{
  "n_layer": 24,
  "d_model": 160,
  "n_head": 2,
  "n_kv_head": 2,
  "head_dim": 64,
  "d_mlp": 448,
  "vocab_size": 772,
  "activation": "reglu",
  "norm": "layernorm",
  "norm_place": "pre",
  "norm_eps": 1e-05,
  "positions": "learned",
  "qk_norm": false,
  "attn_scale": 0.125,
  "bias": "none",
  "tie_embeddings": true,
  "parallel_block": false,
  "init": "normal",
  "init_std_qkv": 0.0395,
  "init_std_o": 0.00571,
  "init_std_up": 0.0395,
  "init_std_down": 0.00571,
  "optimizer": "adamw",
  "lr": 0.00257,
  "beta1": 0.95,
  "beta2": 0.99,
  "weight_decay": 0.066,
  "lr_head": 0.0118,
  "warmup_steps": 389,
  "schedule": "wsd",
  "decay_fraction": 1.0,
  "decay_shape": "pow",
  "final_lr_fraction": 0.0,
  "batch_tokens": 32768,
  "seq_len": 512,
  "doc_mask": true,
  "train_tokens": 199700000,
  "steps": 6095,
  "dataset": "wikipedia_en"
}
MLP neurons of a small language model. Each row is named by its layer, matrix (gate and up: input weights) and neuron, and shows model dimensions 32-159. Each number is 500 + 25 x the weight over its row's rms, rounded and kept within 0 to 999. Numbers have three digits each. A neuron's up and down rows have the sign that makes its largest values positive.
A block is one neuron, or neurons of one layer that tend to fire together. After each block is what it responds to, as a language model described it from the Wikipedia text at the highest values.

L2.gate49:446490517535530491448493537505497523515492461460511532499459533507513503491453517506517510466503510493511462507500509479523493523537461522468445488498531527485470476496489499504505511490506495494520498474560423470526491506485499512489489481511487512515483502462518515486458469502483554462489499538504522546521544539496505505499495499540460525457479524489460495470512509507458529489477
L2.up49:490490512507527539555493525519495444509505475466451491507490484540491519447504529507518517484507470549483466473519517491500519516524507497474454481499551517440487495490522526484485460465489496538503478504502466504473510538500499481533511470530525517536502514494487441514484493520499485492489486501497486524500506557568476512493524505508484472458464476520469492489522491527450516503485
L2.gate214:451508516511533515509495521507479496482514477515521526481489507531515500491483510497511490492499472472491478507518519487513541500480458509474478457503536520489436500530543531529477513473514473535477510476572448466488527490511496499493512496507506493498470495458488524506461507531481553509500514521469508515506528538497455510507517461534442469468494517468473478496548498459452533503510
L2.up214:475434507483484494524512517512472461518489474485510535505467476552528477535490501459478465479441488483485466532508512517500526520490501537437509466518515515475464498517526507526478503497491513536480485525520496486512499519515519490528521512477476509491471492489475524495456520536500536510530526516493477502467563530489533507511496457510474481469483521471473503567534520451464521489493
First piece of a word split into tokens, mostly in sports articles and tables, e.g. st(oppage), r(ound), res(ulted), f(ee), P(os.).

L2.gate112:532525512522511509514481504520508502489542478473515482496479494502506476449470515497514468485451477511467485434502461493500516512476446492526518452472528522536478481524531475543491535481488522509488526491553430493513489530498490487462513472486506529521502463490473541519518519491475508507499474510507506512499566486537485543521512480501468510463510486465502526471484489512513516515491
L2.up112:497522517471517497525515489484537483497482473526481491453525525488508492569475508503471495488525476517482461506549525521487504501531528471503471490449545496456519533524494518490542504492510483536541514510492524482517535519519554448517501528486513459517509523496513486483550523529486500478511472514463496508483489524511445507500495496523530487502470494484474510515487475544524502503514
L2.gate353:545514518489530477555451506510507507487547480475492494516531540508483490523432460469509493477524487480496504465482486496523509523520479511499479506449515511510479504510507510500501474497492502531552520513527433518538491510480489498501493529537490470519520502469492498501529515517508533463460468483482506528501484501523490502463489508480465546515510474473437514505512497524483528479474
L2.up353:532519504498510460537465541462519470488531496490521527493498503495465487472463481443525505497511424523508465484501489476526526496510506510521529528461506541496493514490555501510504498506498480523523537508512472523496478520470488475531488505551462487486497507478495491535518541528524533488459514496480494523493464532494508476496509477471490536492524478450471508510507530525499529469448
Capitalized "In" opening a sentence or paragraph, often before a year or "the", plus the In of International and the up of Runners-up or upper.

L2.gate68:498527494529495482512480490516505521490496511517493512500515505501525492491457462476537490493486560486511507460517455480516467468501491539484489473481541543474476521539532512481495469467506491529495508455539444513550495503489491499491513467521535520499497484505494556530504507555466535467500442544493511563509484484563462480471497464519489490529507504473510490489533501514519483521489
L2.up68:513468495445520490509484486456491508466509508525536493508516505497470504573503485486524488529535477518478511520549555509470508489489494484528467545495522521527455504531473486497485502546516478469491503508463535481499539545500499490518507491505481500516494539493508460533472482432510512544460510495520458529526495569473544501501499527453512507512522484481506456535511502506491522489521
L2.gate145:537483508543494493493499515472503517505503516488520510525534509527510487527468488515536493503533524492488501471508491481485491509550430456489489531492548524473470477500480540508520489466544453473550491448538472488506480488487526529488506493493531504495471494490532509527457508508498522470471495496496517520507508511555515469477468474521478524490509526473520437457497525511494456487469
L2.up145:521447527496496527513465497537517489478523486523478492495501521504506470477497502497510484522459553477488503464480424533477495472511510476473526533485553514480490491514464510487504544467553471514543504474488488516528492505499528457489547459486491506503488472497542508496485527545504500470482486498534490526536498491518507481507483453488512569521489523464521472460524580481527473468492
Mostly the possessive its, plus it, their, this and other, pointing back to an earlier noun, as in cuts to its budget, it pertains.

L8.gate143:492511506513524485471501468464477455502522479514526523537504533480495558475487517496514497475482442542520494471502530501568470507495497501501502464497585508468480471479535477484474479502481493476554466461499442489509460483514501505537505489496520499520505484476519515508490505490501501510514442523467504493507541488532543508513505479529479501475474472514458520493518503548459508524531
L8.up143:480544474531514446524502528523489469513519436528518486515504542486463502492484487502507482501449464512536497482470484486514479518493477514485461479505539508503499485498551473496501516489505500479546468450512450504509444497517489511505515474512499538492509482496531510513527506526481486530503447483428477472515521518575514527509492473509494488483483506489494521495518484550490556500507
L8.gate232:467527492508538501517465480534481512488504495485520536503471501497497490513450439532479470502541519469482491472504532518539475523497486502474454510497532520482491530472551476512461461482507531448513468496532467476503493501496480515520503485518509495492483531543504512491535470513478520549463523526473490518492458561494499457439504495526489508487510493510494474524486474486455530477530
L8.up232:486466519505517480493494509468489492498495487499524511504519518534534492549511490511486451504517484452497499437454518509537484494530510439470473479481538495532495516469528483508440528468508478481536484501516445491531504529505515517465528507460497484509521490495513456490491528520536417501487506505498522548467496530526492508519481531513491488502504477533465478514538504508503537504495
L8.gate323:540464510516466477504488527507506535515520500506522559495477500510488517474501483519518460517494480548445506490484521495503471546494498491541475509546517498537514484460495537487490544499536514484526490483537462482453471525501488498522515461497469480505478534518483562518492482457483533512485434488492517506509452446485495499470508530533495523487522497481517507507488475523495496512505
L8.up323:514475496525467477511496477550518520481545506485549495478482495482469507512519470531540479502501480516459514538451493517490483531469522501549481494502472500513513504488492525454492513506517509472517470502499488462465498467487463521526506520497492471490496537544486548449526475492491509532520463480491521487509469426471490492502484524533527549495504487457503504508466434532523477488475
L8.gate361:492472517470536491490435507493474517511518498479511534508501532513483487493489521521489443527468497458520486500505547503525474503489458519496470505509547515505476470492547482489487507489515486506526464480551477488516447502523484512478533488522485509535505515488483550487507478456531531492550478491484486468503519508464494489439495509540487497477498466451483516511480515507459500536484
L8.up361:531504501493496483469493492495482533498525523505497505493489515497446477485497502535495475514488501451549465489469529489514494501478470530472508473556570454543494434474538552473469529507547513465533500486494483474507462485502485460471511482549495502550507518518492545478536473468487487521518502487526513503492498453493453461495494510538500528510460460513492506477475488509476488525500
Closing " =" after a new article's title line, plus heading "==" marks, with weaker hits on stray tokens like " m" in "major", "market".

L6.gate36:471477511517504486502474528530481495475546513484491494506501479498536494430467463491492452510489504444527495485507534450491491523525472505535501511515508537547479538515538490488492533492517520507495482525527492510485452506482523515508509474458483495514475524505503536514501494475499523507540503500488518504472564504499497505497485495512449524469483480529470486481508517499489523479462
L6.up36:473502516526503467512499528531511502441548468516511455537505510516540488493530439467489518459489507465499491487522492463485501530512519485559484500491503539464506563521488501487493473468487496511505499527500492482476470557471505563545522486516496500453470524508471483477457512522469507513507500523474484516474522492481500473546488479535480514517489513518506495506530459469541491489480
L6.gate91:495532499482536485489502524524465526488477526541523573489479511522520511473445510513487487487494497469503490454496587497514496521516432537538506474486527515513458513503522478484491478489508481516483480500530489465513492503498530494537497458536491518514493525481514510528515520498513528499514494530473501512512520535486484493485496502510465507488493509516475527464531525475459480509463
L6.up91:501494492474526517525490502514492500486489522538488526491443514514527483491500509522505507497475483453532512440517617493506479519508464537524503534516509514490491510490499491491496513530518510495502483514498490495517503532501506530509492452533483472477505520470488502503513515512508519520492483521475519552529496507466504494509507502499485528503464487509479497516502514486417481492463
L6.gate135:461494507488531480499472522476483480528492492534481504516537554500510505501458507474498469501512478512497545493534552453512480516525494565514495537530506505438463538462500445486488510489479502495471545475530501510501528502507511520517487501490500560507477523507486520531492546472474510500498473530475499519527519514524490457441462503473461492508498517529460519472493483511463510518489
L6.up135:481488519491475524526522501540488479548533550443504499489461521499509522505480505524456486522446537450482506497487527489520499465495495497455513502468521508491491556505486509488470523468465543495496516498488551486495527534509530502465464502536521495485502429542514537544489478496492508496487535454516488480524490488510509494511516491491501527483464500524464442508556513507515514473528
L6.gate153:467488508489516497401453517482515504492529486529472502523505536505522475472509493483487499489490458511511455487479465486497471519511523509488538496500492464490499507492504468482491560462486485539534467501515474507481467514509518474498437489480450483520472528505537512539537482464433546481481475528479474501511505513496499470514515526528485510509502500513492475460453511524483511494510
L6.up153:463474496451515533462445523514486502536551527479477478504494546551538482495516523494488509480460467489510485470520503495516481509485475523495484511500485485503500518491502495460445524450495476545540503514478493478515489501520519462506474512528465492493434513501505526504539497492479518493456483526477534509555482510512497492518497504529519493513502471507495497500467499559487489511525
L6.gate234:461499526538512530497504522499476507460484503531491518519452519544505523502451518507522475516478500502476487487501536499512515484488468513515524480483524517512429512488534483518463511463502519534511505484537494474531502531517465513522506495523497502520494499415491493499454518521478585508507518546488489529480513508536503486511526475532458511452512474456465487500523515512494507522497
L6.up234:450497524522502443523507551486496529462489521518496538526503495527527513491515520483517486522505483472540457535512508492480517507494503463495499506490476522498436464513519502486497443485518485480495523478507496493517505543523487485494541494537493498519507543466474493460450509512494535515502536498520474516518491462569495468476496481468474477496462496466430485502529467455491539518490
L6.gate333:472508471521554510500495515504467473504528476485517517499491528553529520467465502494489502487455467494507485519495546476501506544500485506547511492485524506465499488497570519517477461472503488531485509480547490541515483481517503484488539470476470531512477493467494527496442514517492550519509491555489523484493511544523511509460504485521460497463478493475495513510527503473478520461487
L6.up333:473506484504561514504494527494487480502501466508519515521459471565547531478502511500478525459446497485482458518496542520510497527511467520539520491467522514489499469515527511524451467495479491532466501508497521522505522476489501474459528491502504521484502505528513522507438477544511505507481521529466538489461491532534474513481486520507483537447468477471488486488542472476472528522502
L6.gate440:471541505486539496465497484553506490539486477528510534524494494515521533447482510509478515459520544477507457487488523466530492528498475552481512470493528519496490467452510499526510485465518484536510497490541505477498484496497497504509522513528461533512460508451504500514455517515476546477511486566539505449493540543528523477475488534494481496496516480476486510477479497492491494482545
L6.up440:491510502451515491502503502574486494517483497534432534521493501518496533482478532512508537473516529474506427469479514486558502511523510522502519492504505469532466487505500471538513496510507458515511495523494488498466512508538507452529523525539465535472463487484477466533484535521515517528529478537518484469483495538522497517472493503494469495524468469480480496511489520504499540487506
L6.gate444:472488473492504479485520530500532500485484541524539543520474499525554525506438500506491491484515527475506492505495520502513469487517465543521510487512520508488472501489492478520504468418502501529505508509533480478464502513515492486485498492527486528508488542533534510543495495500491545517517526493449505504502517540540552511456516525555460497462481485477443498463493519502484461468505
L6.up444:487501460484505468486515491501472535485483531512538525532499514530539505487480512504477503489490532502527473512472488465507465529506511502498466465493495532445493500525490497511505477418514491471527503501547482461454462553509488518521515504530485532484509508511520499505500508535468502518504539481462509500470538561555544518498488518475491489479491506451454480480510497473477474491501
Opening pieces of longer split words, mainly "des" in described/designers/design, plus pieces like ch, de, play, io, w.

L6.gate88:508494511497546500459499478509518550483508521488458509530469497497503525513453501505507479485514532503459477476503526463500523508509459481502503502483509507487469524462521498479467481488528453469497503500517493523520509500487483460567490485493551468501466531487487533520507493488458548487456471500470543521516530530494511525500510479532453480433501537463473507464518554514503515494471
L6.up88:548517484535457531512517478508440477509507505503473488485526490502489504498515529507536530492493476524503503532549507503505507517492550477474528538500484513489480484509529501513491535485513533486446487497506471487479477481527464546480496515491508535474500515493459492482480478515546481488536549526516474530481501482494491479535499519509522480562494476523544459542473494485506462537517
L6.gate121:485511526523497501483479449523476501515517512531510479539517504500481496531431504504485503480462498514449522443482492482515470500491481492501490472461544506460511493470526482504486519440492497525512489516527455499505508539494510484520464496447485533467498498516492504509507552502470524476475435526527521505507507525502497485483481516480495513492512511516506543481487544525498455489493
L6.up121:539511516526508480470477473457488503562524519506541499525531457467511507467489439500508495501495526527475542552498499496500458522512522522521506495466477484504510503487532548482500539520507502516545490472493517494524525542465494496512495501491444505467488525470482499505496513490525498464468509454481453510516545505475521438526481490490533499506509475490525489455511472515477500472507
L6.gate202:482527515527557458495459492489489517518518497547477541515494522488551507486456490519527464487470495494471493497485532469496507510518458487570462438470508486498502510478489488471520506459528458493512529477494461508501513483485534495508494504500499468560513514495506494512480526476464529484485475516490502521545520486492539500509499511497481515511564522517487491454497478481461496493503
L6.up202:472482497485511524485495464475481498539494522531423486493538498521531491497502523501543468491535460486486483502484547505482540489521475475493500522502507504512484497496512485507482498522525456460471525438500476538481500476488514513475496507493525439533492498504511503467458455474468522508482495504518506525573490453463486485508465508525530487478539534512530463497528514475474556509546
L6.gate222:484507504486510470507522509517474528475485499542449531546498513502484547529459516532505486485497490509488488510499550448541539467529477500529497510462512483529466556472486458464489521468504480544502512477531464486488512496519505505537484531455498510508506526475514522489488509462473529462515471545504503488504550507496502496505472537484483538446499540530498468482493543502461524527497
L6.up222:515485503490491497533521486546458543511486534513480523495458480477472549526486526552473537493485461497493491514512521487532572529514498514521496486507547461520440552521472478476476521493507510512471522509506449484504509507516479490516484508425501504497491498509521516474454503492486506471509501530507483467503538481486504469508480531460520532455470510530492489484515534491463535528489
L6.gate253:487521501474540499469504523493481499492509467554527543491503498517517496487438487501501492500490517465484496462494521461519479515526454484555489481480549502510465494493528515512476484444499456518494504464551467481477506542486525521510494488492501522523483497491514513493498503471482547484490453510477520527491521531535509500476482537526460467487492544498506504453481521446478498526451
L6.up253:466496480474537493485500516480499493525491509516517563484491498530497506502457484489507511495492514502506506462494512486529485478547496515496494456513529473519501490513520513505538493416532461587497498491507457490477480536517537500529508509454480489510510531523530489498502529485507503481478500471521507523545500569563530522497520501482452479489503532493480503468517504463499531510483
L6.gate354:488453448500526503419491529512485474531518513544507528493534511501515481514454496519548494481525514461484513512520506471521483523521436471525480422503548500547511504456501504508479513471494466515488506495490448507510504486466523521474527505500508500496508508470515510498483549505490568499460505470524513524527506511500501533502488516520480515492524540517521477471506505455524502498508
L6.up354:506462464510539544450495468505523488531533498505497516523514531527495498502468514490549486494483552489508552468479522445491472489537486455502468479476485517519540503497471525517462504495486486482482487467504474527542489499462498523510522496517544547511512468486468503480465493519526498477500460480499502467528535531523517532511423511483533486510519495499508547492474543452514479523475
L6.gate421:502506510479515496480508525487553499503540467492498515495506496503520506503459459529501484498480519506487490486543505470477501511521483537503438458468538539473479535517500490473480485502474512480511520506533455477476516536480522526494497478515495507503497520482516522517540535492491516490466463523475516498466516509451524509477466458513491512480498482451423531468469455488521478510447
L6.up421:527462453468453481522512510479516506531518456476522517525495443493513484548469488473493533451485459511508521530477495472476494477497527518475457464490499502472510486483480530541476538493489505506492514452533502483477490525510481470473494465527520499530535483517512475477500512519512504503521521472489517528483490479512483513460504485515515573463485481479463526498462512479526468532513
L6.gate434:484482493483549508491488506490506533502482497496506570541507525489504510493419501494507507492507469517466462494489521451512511502495472500501452483475536520483451512481540493492482502475500493515530484478521445477513506487522516499512485476476509509520470503473539547503498495466425508481496489537469501487511506529495463523502511497534454494443478502474496491467498512525465551505482
L6.up434:477507512474497532545517475463490566494461528486497516520504485457468550514479542530501491510505507476528501425477519478531540480529496513511524480482501498551439531460514460520510496479514479500500479500490470509505517528494532503492472499466552467490491488506520499467514482498496490508490469511497525472476497513505482527523486479517463456477465511464513494531503522534473506503515
Short word pieces, mainly the suffix ited (United, Edited, visited) and the starts In or at (International, atom, at McNeese), plus byte fragments.